Weights of a small GPT-style language model, trained from scratch on English Wikipedia: width 512, untied embeddings.
MLP neurons of a small language model. Each row is named by its layer, matrix (gate and up: input weights) and neuron, and shows model dimensions 256-447. Each number is 128 + 24 x the weight over its row's rms, rounded and kept within 0 to 255. Numbers have three digits each. A neuron's up and down rows have the sign that makes its largest values positive.
After each neuron's rows, "fires on" lists the tokens most often at its 100 highest values on Wikipedia text that the model never trained on.

L2.gate256:135133137103160110162101124165157135134126096116094119102192097166069143139136127124150166112154112091124124157150124123111102117104094105087098123146085098173151104139114101097150140119149149139156137102138091120148150136141158140136194158118103105107153130137146121139108156133100126161126108118153090111154136159143120103133142096129124121109119118113123097201162114127153128118123146167117131146111157161111101094136118118151153130143125096109135141083123097105092090106113156133184144130101150130104131121133175130093152132137162124090135165161118146113092114130120122143
L2.up256:105097125098118149140109122151145178146139124106151147158162114107067107114142122094118117118164171120136153147156068176115114121130094116104127108164128126142138101122090102128090142113123128134138156100158124146151139139131145099158101149098137157144124114128116132148157148128093134120155122146144116129109102129154161117144120120107077115152156126114088141167148100098152138122095107156131132132115138114123103142117119080119121127093125118102136147110131120087114105103155160125166100138161152121157124151115083101119153120122129138110102162129143158112129140130165113119
fires on: "y", " too", "ps", "ly", " how", " very"

L7.gate2034:130118151082140102123159080124158178116117122126091161104122110107162069136132117133143123136104104134131103142093145140110140164114107142115142160142128111085123127135114116110150131169116150137156110125115106146115107150150095133149087118177101108118158112125125098163143128116135165156097137092160152111100116115143124142159152153209128113137074138089150201058122134167141160088136139118112106135138157158121107092149128153127121123149097139140130127139130112154121145132127142106128116159146131105156146134130109169133136160179117140124143107108111111108125129134128124106
L7.up2034:118118108149134131121095117138149138121110109122092136098139123134155120104148119161139200120139137162113133173124183139141156116134123100059147119127092155148142136191138115096126124167109102115108128132155117100125155141184096127126111152153135116082153143145143126127130118109105160089130154169151158122118095147093129157158103100099129128130098144108130144131144128149132099105126146135134157178138143131095138115131137153102106151141115100125116099128173102124141132131111137120128132106130143114126107180119111125155194108116122116137122098056126090158133110145099099137
fires on: " |", ":", " least", " about"

L7.gate925:128164101104134076156137120122104178103147145120117158137156122149127122101140108076113130071161101140138103144108138095084123148170120130126157166092132150114075118156114145124117103142167108154093135129144109102138130112096137116142142124107132142142130097144148175124122105195089091130137104147107107152146105113117154084133147141141168120093125148124151144105131122155121107114138120146156100145088121119124149091187071161129135090106108132136106126139106161171112128126122131140128111088131096101131102139174095142174151139088173168134136113169171124139124110134147150159
L7.up925:114173139146142103149104101107107158129138136115128107162126138184159154129104123162139125104148127132124119131105119099086107180137129136124162152140108117145123139120140120123092109154132125143116115112138125109137124099131097107146119101114134134157165097149144177169121111180121127106126166090103135117130106135092134132134131111132128068111166172117136087108136100095143087135093121119113121088142133161114107110121057129131142137120079100149140118135141117109101123108117130113117112107067057136089115116132130117157135105111111077138148132155150131130178108172167139119
fires on: " was", " is", " (", " \"", " were", " as"

L2.gate311:133114089133178125102171113096144120121120151130177157140130157101088144104121123142108100160115117131137119105136140180154125127120123123148154162107131089177149129118095115141146130116090123136155142086133092112171107165149112141106149116082096131086104096125093090125139095093162123170080150139164130117123102126112126115114164126158121178152117126109167101085144113048160146092109136097153106113148146122107108146109140142112144159103128096107088133135125117134166132123160145112109098166132178126137182153135171139149115164139105166143145137088134111108143093058124128092
L2.up311:124119132144122144161122058134113098150115124103152146133157202117102143083114132114151106153143126139122109095150141152159113137162115120116138152073142097150126152120118156106104111099124126149155125124122106101167093149169134092086124149104088138119133106093084116124106094163148106173090127118123137085113084120122113122119130093150142155179101132097173102074146086055123102132108142099126113124161153119136140085096098115147127163124135136102094151106118108077128108164116152144140082123097165107135158161141178139158102158098115138121119156121123108117119093096151133099
fires on: " Vo", " Comm", "vo", " cons", "omm"

L2.gate1699:108118158175125073123145133170143140137143133149087116129135166081108142144114133115102118109128144093161093125153122095143113169117141165116126146109118118113173099136095138121119140104107156164088185124147116135152118108169148101106155125111102134087168171118088145126122105139117140131148129115109094123122164133160121148153108116124140102159105120100171130142183147093144138101125152117128121162112139134131142119121155107134111120115114157130162141131140150165105112126094111146133169135090133092109149120195153182137129149162149146158180130143085121139114147134121097134
L2.up1699:084141114151094122149144170112101118123124157127077151149131116111110138132136120104136125132151090120164126163135133128161140141125086111104088132107125144138117117123156134119134079099165127093073142146169130108097131164168143123095126119087091193155157164197127154144157135107145110138107124106143142110124125116124116131132137106125143105116124143149123193110138139104135133109139123157127109109185109117133146144152160106119104138103109188145081127132124126155125120154143106167100092173144108124114117091135155115122152151145145142170160127132122134140131107119107122146
fires on: " inc", "ivers", "vis", " Inc", "rs"

L2.gate1380:143153136104181112117148156130154136137133130103155143127140165120134146136139126162144149147130155155136147126125156129138164153137145213130134133174109130126109113098098092135180192044105129147119090127152112127139092144159175094116106091100106131183121120112113119097126126120135144137129085187147138174118141112143087103092130091143113137162133102127092132141135104127113081078134149129126138126148138125170134121126100123146151134126110120128130126131144117132142079114136114089114121154128111147076170121177172171140131140110115106122154123128127104123121095110099145120
L2.up1380:144175147114144121120126118111138163138132131111101142121160139100167140142137145141153157138111109151096185143143115127154137127131146139137140171117114159107116123100103113165152159102122157133151089154136110164136113176160152089128137136096107148117119092118108125117139129119136143142163097163130137117105121144167103114122149140129132112112094133086108120114181147154113114119130136116142167134108143148106151127139099132140152127129139095120122143164136094168104139167164133127100116098128123111135157106220147189142094099115085101112166103139151116088162100073100116129
fires on: " Win", "na", " mi", " Loss", " Sn", " kn"

L7.gate1418:125118123080107139121155108129118093122133173108136124139113084148143164112110138111111125116128098084129095115123131114143088166136096112125092101088143094133098131168170097126145107163145128155122140120145109129124113107127087117154116167097117102137158123126103127135136181191132091175150101153144105134182122104127160100122150109108119141144155181118127167126160149119198137149087112161092118129146081119173123105127092155064149162093127084160149153125139135144139114091117138101135138148102131087179134113131107129118111116130103095151123136139122142179103097086144132145
L7.up1418:128150159159140156128149108119160125153142105113130103131137109140110119128123136110127081134120130134122145137131094077136134122115125112134103113130134122146134127146140100132139111090142092155092167098111096100126120100150143133101192171076142112170171103141132113177102153150151099140101098139090161169158096140106205129122163136133146142133164149064105148061153113143124164117135081134104124153114113146149086060159094103155126140105114083166121140112150142116178134124135130094138116151105083141150135158164124138176115135143152130133120127162115128126144133139114120108
fires on: " (", " \"", "/", "-", "—", "\""

L2.gate1036:114136111127109146111148104143183129095101178152150137135130122147115141151158142130148143118145145128149128150084109125127090183149131105087122122135150149125120145143091127102100169126097144150132151106102109122154145162142154097111122108123112119163152107125111154131127169089098137136161156142134146103135082091134118148127104109159071143158059125128133099153158108122125119122103101159110131144120164186119127099122142153140159122124127104079090135121122094099151097161120185161151104130134144182138126094167141119106115099071117124135113120142161109105115108141116119124
L2.up1036:149123103117099130112141129155149137127116159110126105097152151144142170114183121142129132166133150126110153153125110155141142187144087154108104149134114105140118158086124106105132158149125155105129122112133108160103143130109140099104140148094160146114120124086135139158125160153105135125159079138141135103107111103099124101110137094118127093139088121123144154125139099124113136167118176124137128159113126195153099153162177117151153181119132117125134111134099148111100069115149158089136079096120111184098143153119188137118138124108103066127114187153160141128122099102098095156
fires on: "ly", "y", "ps", " very", " relatively", "ys"

L2.gate1574:127162151187121120153100077103116137135126155105140173105152103080176131123145145139096142118141136148141132127159115097132106088105070138146115139119155143104100165095172094132138161118137140162125114121085093157150123138137106140138103123128098106145105130160083140117082190115127109106144100129141136125166188107169089129097112128128125122125124084134134137107133088138166144126113194154150149156115137158135138101107111123097138128117114081139082094119146126103128093136079124163114129103139138097136182156114147134112095110103139121175186104182141143153092151116124109122
L2.up1574:100170140150129133097124093104154123157161122124123114150111127129128126094096098138116136165073163139096119119112145131086151120105173143154134171143148142109076121100165169098115102124138132135087142118170177177155149107153135135090084114156118111067130150106152177122149138122100149087091129093106166141091134131126109140098159157135115126107125139154143158158091136079090119175096128133138129146108089143121129128101118184172120145072112125167132087140127146130124140106141126111164124159128141104119119132121179166120133120174103111151134085174138139141144135118103100126
fires on: "d", " Ed", " Mel", "l"

L2.gate1010:153092134120135111073106103114134172141162149129113130174143137129131148148129119128123116125148140131137050086114111131109109109096144130124137130105127164117125111130097130142167129157102150132114095140147182125132113122108141150170119128129148103096155130142120126110153150131157126110107111134122133171142121121149159162109143118142195138131123156169069175109127145151151161103153184147115136142182120116158206125084137099119117134120102139144121112130138119133157100105109103120139117132141135134120115154123141132108163110130109115138157124139155137094167107106122122155
L2.up1010:137138145058102172112134119142150132137148105121101135151155137109098178098135157128093122126108118104120112099112162143073119128119117130125098135117101144155116099112120120151179091171092132134140041145162126104122062115139119111158086136157165121125138112118167068151130110149129117111087143126107131106150130093129145142138123148127152102128128155119107128181128148128129151099108143117175164159141120121149170134119181143145111131139137154150130121142130137131113107116125076103083114098142109167132123156087148100100130123128131142124153128120089114122105142124126137149
fires on: " 0", "y", "ir", "an", "k"

L7.gate602:169116148087137089156131074110152155158117122130145119067124146134181093130146107151138110091145137093097158169108121128083143129136123114119103111129122089127144112134134143104147147161126116154141145165131122114155125099097129068125127136158082126131140118111142165143180140141135201121139109150148127109110128052135122128126157099190133148137105116110104139151127147167158128128086125184110153133126167172152089129129136092100108109136124098153129123097101126137137149144111121141151119177168121136101155142161126092110113080118141144111099139152145123155106132143162101105
L7.up602:116142123134096153117138121128111110148103088132136111084092146141145124123161170178161137154133141111052130192120150157126164101108145126120091115168131120133124135096125098123128135124111107093100118123125128154132120084149142142137111116148153134130146112112124128123113116116135120083139095142152119109112092060128133130117145169153091155089143126143141122090159114145132127128166103137112147115102140144143151130124132087108137088150134140127152137130134165152133097157130117120122168101137078149104151107096158101108169151122129170085140136143106125113093105100120162120
fires on: " at", " than", " At", " about", " around", " least"

L7.gate1451:176113147142140145152114169117166165122182192156115107158114104087080115131132089159136157106124134153135165138106080124131149167102135121143132051139133135134126122132132132148119125098077108121145164123092130079146107152160098093104165106147117152128105157150112158142141157122106135127136112149117068135154112137150108110121106090140142108094156123134146136092088110156139124108109133133156157171143122141143136170114145142158126109146127166111136141123109116113091090133125127140126147123116103140086128155105102119157130161128130075125113119112128134156135139156145147138
L7.up1451:133124105127134132142145117120147134122121186122158148149140107092123128102126122134136163133149130142136139086129090133121121188143166108127204072129120141130062110120157146127117109127137114150115143119131156083128102127141088129127131116124166135166091158162116138148125131165095118131145111121124103099125085122120107109113125102103115127094160159123139157106098149140111170111110141135147143113160113170105107133104147143141136147110153123130125109115103108134131096121112118145116099096153108113136103153120088162138103154104101097144153096103151139121145115166119134153
fires on: " were", " was", " are", " is"

L2.gate1509:126134138099110104181124141126148132166183121154167124124105138113130115123137146133097133144114169115141087165099121134096135108087128163094142137178136110108107157073149099119123123160109106134109125106144113118163126121158095105135127120165093151152115115146128172198110115126095099097096141163113106135172104106122081089139079119159130110109108134094107081141151134156139104133088139133138131121126167090134162097095107131129115097114076164121108182142095127165151089145116147166139154135117118183159125136167099117146134117094144136129122164160092142134152120123149114158
L2.up1509:113149169133088156144107153130121097198108155167135133121150113118126134141133136141153170113099180137175102153124094127105120141060141135105154119128116141092128142116122130096151112156099148138108100131074136135132125147143125123175104143119128135131139149103087100204113128149082080081092144132115129142123128117161140109124103123145145118146092118126100098134110110109109119113124127125152121163129151127136098132107100125119122102137111157094123158159088098115139109101118102137142156144078110136183103096129115097096106128119124166105149170162173131110151154143133100170
fires on: "-"

L2.gate1234:116084118122148122111156109157145117127089112120115060098155115143125157142147137177136111164142134154162175119126100134137151123145122159118148158113114132105148096119099117147111094103143124110094162119109100159105143113147129169100103180138132161187140109118164122116114153115121088120149163155140140146108120098099168121170082098099110150086155134163127165124100155114113145152099083136104141103135092132107124137162103113120127111154136128163137152127115120132139125126114119143095070197147135117113090144133131127190140091123101142156102109154115072135138190131087153115
L2.up1234:155133080139146169123116120114159114087093117093150126131141134158134103147126090105136148191130138124126151134119124144149124108159098139121134179099099113081141148149102128098119118095141151104111163141113128164090115127139124114134137154140116136162150114095165100140137110115092070099111143140169119117092121093140133119143144134134097143119145095136113131145107101133140135148114093108060112146152094111092127176151094091123137139143138120144127115113164180142145101110124174130110134119135127119180105140155153135126140128128141128112138166158132113139164160135121141144
fires on: " Her", " for", " of", " Ja", " with", " My"

L2.gate517:119120172149157122130114173114101162148140121104124112163117144120124159080168135078125123140133110114131119123131117173120114152129164134115090139136095077146138147144153117136131148131128162123140099189127109115114122159142119140133103116111109156154140112121115147130165112087065096141067149091122131174173138167117129144136099118107176171157094107124114119109147122102165153116137109124129139157153115122072125120164142161161086093178107135120134123115134124150154106151120130126128128133141132107145114117141132104151104136132153145124149171106092151138123080125139140146
L2.up517:125104144149161131084146113118173125113117079176130153124173093103155146093109131140157116113109135083155126132131109169115141137155148105106109127143142107132132152111185113159107114157152130103137141138150181133151143126113151125169134153101137110105131076145088148119128132081140148126120147167151102103159134131121134113115133126134153097171129135135110115148150127151139138134141165140123114177171160167089166132144131157169126111155149107151112138090149097127124139150101145134123146145137107119138171083148117111087127154140154145137090126083134139171131059129158079147
fires on: " |", ":", ";"

L7.gate1225:117161127115112100136163102085159104144114121145124110143126136127113135167139130113102095167133142161113135115159096180135124146143151092136146106154086169118135130171097118133155123093117167102116107127144101147120170126094137137134123099114162117114120156115091159158133155160088139084074106142135141111094127129091157137126166120113112110197114118067110174145132090124137093092121139106126130187147100129069133144136099087122081122091146166161082151130118135124134122157128121130096108128153109166142191115109089108127110090117140119094158120095101157132111119162153134111
L7.up1225:148138111133116123112131151147144160142149176152127099142122144111118134097128111147142140172107153115099139112066113098112103092099161163124148078123140157144137091157113123101080086142131121121096104148164093137131093122129133133132124117163140152129107124169137104142139110143126136149142168137069131137148126139119140096148141136130127123138149170116097108121145094095145094126138098171128137147152100181095145099090164174196122141121136097113117163107131135138115181116134078164156165110074122160148105140129129116150118167127085125111107158131150126126141128127119141088
fires on: " was", " to", " were", " |", " N"

L2.gate1451:141139146091144093190171118103151097146124097089112120127123157077102139117143114128127124144132123102124144127159133128121113122122163150183135129147142113094114164153120098128137147132150153113144098145113110129092142113121148085138159135136153125168184110100145151151110109164153133100159097136153154156166111165113160131118139123123155125161086131130139114146100133095162089150100157083098111144154145119128131122138149182121112101128162099189159092141138098142124097106129119146105142092080159123101115158162139102112125087134141096166115130121134093180118133127134148133
L2.up1451:155145130135116094128158137104138152101121158147110100178121062133140161141134121095149158131110141140115131152142094126138140149103122130160130169150145142114161153094135108112126131142151100127154113137124103098096133126104111143122135125088148139144107134118143175136136123183114112176138169120106113137094159110142141126126121096102139113105151140129133095088155099106126155159171142097108126141146119156154148125145124091106099143112198122155064119131116136103096135086115111142123112149157138117109142150121166130141134105116143126129121169135099176147096146099153125142
fires on: " on", " for", " as", " Gas"

L2.gate1763:086126118147131152093093095131135145120093158114157110164124099146148082094148124153163146132105101113092172127098150122086135151082116133122071126101125102134161118124111154172134126144107115132103140082138121105125107086169147172147095139106120140124120160101148160153119129160130087141157089137156111126131109101139119123090124108172136130126156137145129088135102100125168140160119154084151145121132106112091074105096105133122154103153125146115125092184134110097142081115145199129109130189114153136133144111132088130146118121154158120130122124143142141088165136101126153135
L2.up1763:129142134166151107150101107114140131134112118128136148087132113114103110126123141118121165142076098114101104145152039170132139133165114126160108143119126127108130118089114111137143136149133121127128122114164131116113099088121128168112113146131148110090138135141148157143146148134114132087118123159153130128134131161117133110122130136168112117156123133183127121152151093126162137110107104133116134111101133115156094139154098141156157102104081077133140136158139121111149141101161092159118150114109137103130132123097150104072158118094122119130118164163164160193148104125115109124
fires on: ";", "*", "W", "#", " †", " *"

L2.gate41:101123124142106101129105128153122142137109136085125139124123146114121125112137117055144128165158096046100104128144124166143170174144130083127140123075075083169137134116097122125108119099156154106146101118108128156132161135130163123149144130130129143105184156096082164111101111124144126139089099074099136139157112085126131095145134085065125148146118120119138116111067141139134092141134135134105110119136137163167126092107107110101116141133113074103135141126162159141107126152155150105099122168143085116109133120101129133146149092067110152143092131124131131160149120108129144144
L2.up41:101162113104159118128124100127161119159123151064102147119128148115153103107094147069130152143142117092130154125137155091154120185120147104103163178123118121181098138114123070149133136129132113104158123120106086170131095134109155136156131151126105120097154146150109145111094117095099136146131141082104135131127125081132158105142125125120127141136115162093157121116116121111138103116113132109122142123108132108147126092143143115112112130114111122127111162148123132125140073137196170155126123144147121123114144148102100136146171123094114156140099116158120162132144136138134127202
fires on: "'", "\n\n", " '", "\"", "c"

L2.gate894:098145113116158108110135095085148150141151133121118133088088180119101139090124085090148152140093077144133139079166206112110127097126088127142096142130118135141106109161118106173118136135131153125142139073145149157143155154132156081116177131125106170105103157126114110155098105132131124169138145127141121125112135134117108169133119074106143138148115148132140126114124137164155101149105075126179152151158146127094139112115145148134131088114110130110142122117132077131143080118102104096118138118123120146139108132160126124112154098144110088121111173130135122101114161062157103134
L2.up894:112113112117111143119105121136128125127117128146134120155132128138135167140121146110126114128048120149127108087135151144126133172147128131152137136144148130124142136162090129129138129195097087158145165137148136133132116121150132138156146128141098087139099099140142114110098098166160135158166141114139112093184127159146156133134156076106125147098136123124169136121116102153163154085140098140141134122152121049145129139122114158160124173141134076155081083133112121141113159094140125120138141112109085145160098144150125140134143127117148137151122136094097123169141148158174086138
fires on: " come", " came", " went", " go", " taken", " took"

L2.gate525:110143153120139095095110112072140127132130126098142110140172100140096157121137147121151115120141106148070178106142126157090153107088095131118131146141131111092144149143117117151142136145069118124079087114120125112129102159164123141096091147097108143132123069143193114075120103143118125098119133147153112168146104100162106144132134089117111106121108111131102126126109151125166150159066106113098110139116181121114146122090087109114141153166141097119109136137114130118113137136183062112131093178100151143111108156115103130124159124150165156144097117129143163116162077141155113129
L2.up525:140134141129143120112084123083133125109140140112154100097179086157145183118139138091159122107130098141133171071119111124080147160105131109124128147146162105123152134107136105142109135143113132122132108141139159102133140183156122129083107153130120108133136117124138118090143139136112145086136141121169124164138130097145108128119144091130090138141125142134114130137134117127153145157083130094118139166142151134130201107121117135138172105111101086150105112150121092154136112152186111131133089174118139118147150170112086107128140090122159119117125128065127190132136063152132123102
fires on: ";"

L2.gate1199:128134121125122139132141103094123137109077157073120150145126114127148110120122118143173111097108095096163169188099120126154115171105162159120135095130120110130103138115109146110186138108125109121118124108134113160141116092171103124121109161118144181098166109090112128117128119123094117141133162070132076136094109153149169139121123111147149162163134126131145155138142075111129119139127120174142166124140106163153064164081137127088126132127131104111094177134101107154123144151119131146153103134134111143105119127110141096135100129151112119136129138142129140116097084144137087138
L2.up1199:143148134109162175089153157152154147164148131089133148089140126103154106117141156112134130124114140081128130120107096082125167152164163144125154081135134136141118123124120169111148105095100108147137159174135121117118081143172132148138115133128112210116160130088097126119156128118135099152105128118095094161099124124118148126117139105117141116147111157130126173124117127100136141156103085133164135134136113160131093187147158108119143137104132151131165153113103105112122132159147141123103105131139120172118128154131112121136061143159128126110143123120151093118153107142109133144
fires on: "\n\n", " is", "The", "=", " was"

L7.gate1914:116104143127111161147157180150124149127102125104130098140109070137119154110100102075139079142119129127116136072093101125167132119115178097135113148107151139113173084113119127110126076133076080123113137114086147135081138083148134106130151144107132110118109136140139140159135138159117098117164139137155119122182157162127144122097142137135163141151119150134132098112134134136105086151127120097139130114110133120140118130189107152114113167062165123148110120117144136110116109109109133140124123148114063108117151126100193125124115138137148141146113165149158127121151130114109128137
L7.up1914:135179183119134134130133197150100099143107143106166136100137060102139141125107105101098114169132142103068132096100108114134102156149150125120158118161131169175146130104112118107107130127105100114114104108121131112134137091143145115081131157103120076108165132158107161160085122101122104129142127105134143132169115123111121118120151074123163113125114124122143130093107129125174079129137112106126092144137131098119136094165093179104113174118158114123120165168172113137103137166106140135102122158103068071156136115124104125123168109122142136167145189137160114123131092128148114117
fires on: " (", " \"", "-", " '", "/"

L2.gate1879:116133124131138129084128042109151151133171169109154200142170167122141145185132126135167118131125113120124162112125129112143105126151089139114135172170130166129149137107112101127143143123114153112150123097128156128087172143121125142112080146096138159172135152072115156068174091145151113111152112122153092131167072105082145106150088144153151145104132147137087146142140113161149104127102096120123105157153095151153138092161099132107117141167127144126116144107088139157134120103126112121111051125137100112118116166129101106122113154114136145134131092114118146146132168131127083094
L2.up1879:101143104059130138122119088136166149152124166099137121129171104125142161142125104148170110162115146110157148105106130108170079085141129163117137145135143153113153163096075123144136109151139151123109134122134122144140147092122128101117106155131134120127139220088113112126118136113110120172124103089139129150149098116142152123149118145154151117150143118148112141148160068121120144155127150115078157164129106110160072125150132137145122120177098139152106146129087179139150124139125138132108081134106116099129098143173064108150159122113132137133186093108124145119117156179130124156
fires on: " of", " for", "erc", "ic"

L7.gate1125:106129168156115144081181098144111133193145138161100129121113139134123113127119122126121125148094103135123116109164146087143194109137122133171111116151130119144166102119131107088141101142096133099121152134140124118132121126123113148129161120171112119100106118127143145152112122145123109120148114115154118130168125111106119116150076101105110110153108086128147084124120131133206125153162078153086089149139117118138125135103159124119163105155141144159133128148105087096138151112154136137144150131120166120131139129154114113160124148176169129154104116143130116140125170104156183127
L7.up1125:153093140095126120154138127179154113156156147160090164143088085121138117104123141120056138129150114152115132117133124119149155156135117112153094169144131133138130131131106105110109145174081117133121138141159171147136113101128101141162183103134116147136123083190111132140158153141101079127144147152108112136170175102091159138104131086120157117117145123129128167130149101117192131137135109138149121154125113139151138112108164142130132152129090129154147106120078114111161120096147124121169143138151152117150130166169107109122160159152120095108081125159084118160141149104138123171
fires on: " Go", " go", " went", " come", " came", " goes"

L7.gate367:145145116097142170120125103135119129125146097185153125129110106177097179117153108128119106107181114136112119104120111122163134118145123138145127077099122148146133120152140097129148078182147145134106112146125119162119098121168127151129127154122131103144126129132084143124140144117146098098063156140140120139112138118191127139085080131095124155145128166094108114088098132132108092137102126141097132122099107138086138152124088135080112107082122149145139128098121147139122076137107088111102093112098110134114160100168147110138092136130145167113136122136081156151146175123161105142
L7.up367:109159155155144124120128100106059146125144110149130096104138111103136155088159096125117122102145121124143135131096116106124117141111164127164116064102133157141144147147120094117167147151088123119097118137079097126127095146148166122093148111130166067105134143146109154150119134141106096145138136138099090144108126110185155099124121105121122111140129137190108169146126128106138130145112146122112126133113131138103095131155083157129107123094187089127108135101101155127123132165110150130167134078107096111150153152154149107158047132113129110088169120132095136127113173126128106111
fires on: "-", " (", " \"", "–"

L2.gate84:179107141153115079161122089112123099108144121122089145137113087159127152121161096147122106093153137104121111124098137179147139172123081136111141128124121124112116142124105111097147114114115092125128104128105157094158130118143125164158153162084145126143103128114093118078130125135134135068112134132125146136121128116105104117155160143127153129092140137152112142134146120168174105147126155142110150097154145147150119138118120171116133168123125120106115133104117150140081118065131108125139128118163145173133115132164160160099142113121115126134149112142155117144151107143150112102
L2.up84:153094156145116127145126103121104093115143154100121177089111106144124155177117119145092146128146142103142081086134150167147162154133114116146120163116131139128137152134105144157128133124184143101133072151128137138079097097111112112150107164114119129088098131100144116164140138161125110134128154085160141132143096127091099114177153188109150114120131159165104121129102157151154129120143142165147123095169127148125137147114095108140163153140164130125101107126110147165092130089131128119135158141148139140141148147164070131131129143162117141118167154127148132127140171098125098131
fires on: "ey", "z", "y", "k", "shire", "gy"

L2.gate791:132117116195098082173128130122110153138128133123105115167067131098138115139132109114109118141137106154105134142171073128155106135103134138105093153127099114143106128134104132124110141132104165149143104170152106103105134119139142144139096169091138138111153116117145171111116115109119124119115127155133112179173134143171182106138138134132128115129102117094188101137157137091128102130101114077120131159132136100170127149139108130144100131129145124142115123144164125173109137119104136100088164165133166103114141134171153117146114121135160174071145120113121126107084142111141132098
L2.up791:107109145157171121131143132135102167138168149177110103116114125116093136157138159149124104128143170153137122120138132135153110178136163113128154152166132076124126143160182138153103118150160128101119115091160142120092107070121123148152104094071143137153094116124143129191127108149119125106107120104152103104164153145134106145120150088171116162142154110109146140129153111095089099084132103119151132133148071125121143133147109141179128129117139139150110104152120157171138169153124129127118171148116094125117110126115129114148100118143083129123140161089145141126054128122140131136
fires on: " of", " as", "y", " would", " on"

L2.gate928:145148141109115155100129132163125144133108147088154148137157129143128071064144143091124132105115130116119136140135135151112128117152103139117130154161110113100125099123142105127148171159105160153150116126167071101131162112158154141121120169141101119128124130149081115098121117102114148109150138152139133136174119132113119125120164115158053148109133139153108123153070122172119104153092120120082143096114135150166166146097158107124130135135118105174150115150141171122165127117115059140117132113114098088135151153169120126137155168158114102129086118105145123161207130088164161112
L2.up928:129083115121106155096143136116127164157130155120123132113184120154137041081136104107124111119111153141140149129148131163086126126150096160105111178128132111163169094095154114146108140130143108152150103137155128125121120133168169146138127126099148132163099120147108104105129102115105167118142108118151089127154117127123095128115128135177074129161131152131112117152109149150102157189087124126102165104095160129147191141136146112161088115161124128130121149156155140105139108136144143122108128149139122118178133116177131111150147139147128087124112131122145131102177121155109184125
fires on: " der", " Den", " Van", " Der", "Des", " des"

L2.gate1927:105135136127096136077170142119128162129130142112120141151146144126151140109129181094110113110126109128096135109166141131127144097135129131120071109127188132087162131142115138111159125113134123153140133144133114103102141095129119114154115124105109090092088111066143138101158122151169140094107108100137091135128156123151160139149148134196104136135164120096167158096092114143129109134130112144119111151124122118137168137123109101130138120122135082132153150138135116124116100146174144142138138143141132144124158151169160184117134102134116116166080174085155179146159120125102131105
L2.up1927:151134152154120133154153171143154163115136156156123067122107064139187118150141114124131135123142124124173185104126084136089179138095094121129120121087142128107117152149159114209128103125109148110086094107189145117121112136145138117130131147072134107104112107156110139134101118087118146162126167098162141092120125141120107114103157144126126112146119087121118140139122144131135148102154173138126109097119139086159127149156099082112099095177128146129166132103137130136117100155144147139096114138149073112164116152126116147124129154163098100155139159145174137098156153143119125139
fires on: " des", " ins", "des", "ins", "Des", " Des"

L2.gate496:119141091121106094127109103105157149141111135109104135130122142150177160089129140117133130127164104098092112133106151162151120084141099085143114063151147109126112122142112108130096175126093113132146107104110139141150122134170138171150123134137123114114132170138146096079146134133129145151184155157177120195145128164133136120107145122099110149110129125099150074144120128108120095165171092113158128133107203110112158091123099163109128124158132139127109151112116120161191144107142100126094103139187157114137141152140142097121080126115165141145096167146136151141113094120112150132
L2.up496:121115080108120090109110119110142103142124139110118130126129142117153112121132095132131111110155076126136134137100120127130125130137124094120136127155152138137131128110119134156134149123112107144108121093111104140096124175172117167139136124158131137176152140132146086109089136163148161177178157130160103202142143140157142089100149132114106139145129125132150126155118116117142111154152131147145159120110153124118133100150126125118126133155114141129131121123137126117164107129122146133082112145122148131101127145085157102132110123138149127181109187135138134098132065148099138119
fires on: ":", ";"

L2.gate1074:121131116139133174137117135106167103129146130090168137160089146113133116104151138120137125105118162106150111120102146153123102154120091128167161114120166129095110127133095101096142121151065118125124143107149137079138155180140117110143169178109128159156130157148085147104121134133108126097147125151169140144132097151160140142145147132157137099137158108086101103122117129098177054104112116117132135139153127125147080134156103089179125138115114132117119179136149132075123106134099139098134161105152129156137088104120175087131141129123144130113128159149131152098132150112103108175
L2.up1074:094124128145119137121122133100139141153120158079128137152094117136160105102166142111163127071104194115138130091112147120133135173106134125154126122094159130078165163120112110123144139125098138165128128147108168097108150180145111121146161171131107113140148147134152144092137068133123117101103121168125135154150110146166133152147155104150145153125147132100133129124137111101154088123099147136150135088149122116136103105125131125130144130126085122151111162121109106079129100126127133110127121149113110132153103089145138105114134134164153097107094162133153126113148154134090107156
fires on: " km", "-", " mi", " sub", " sq"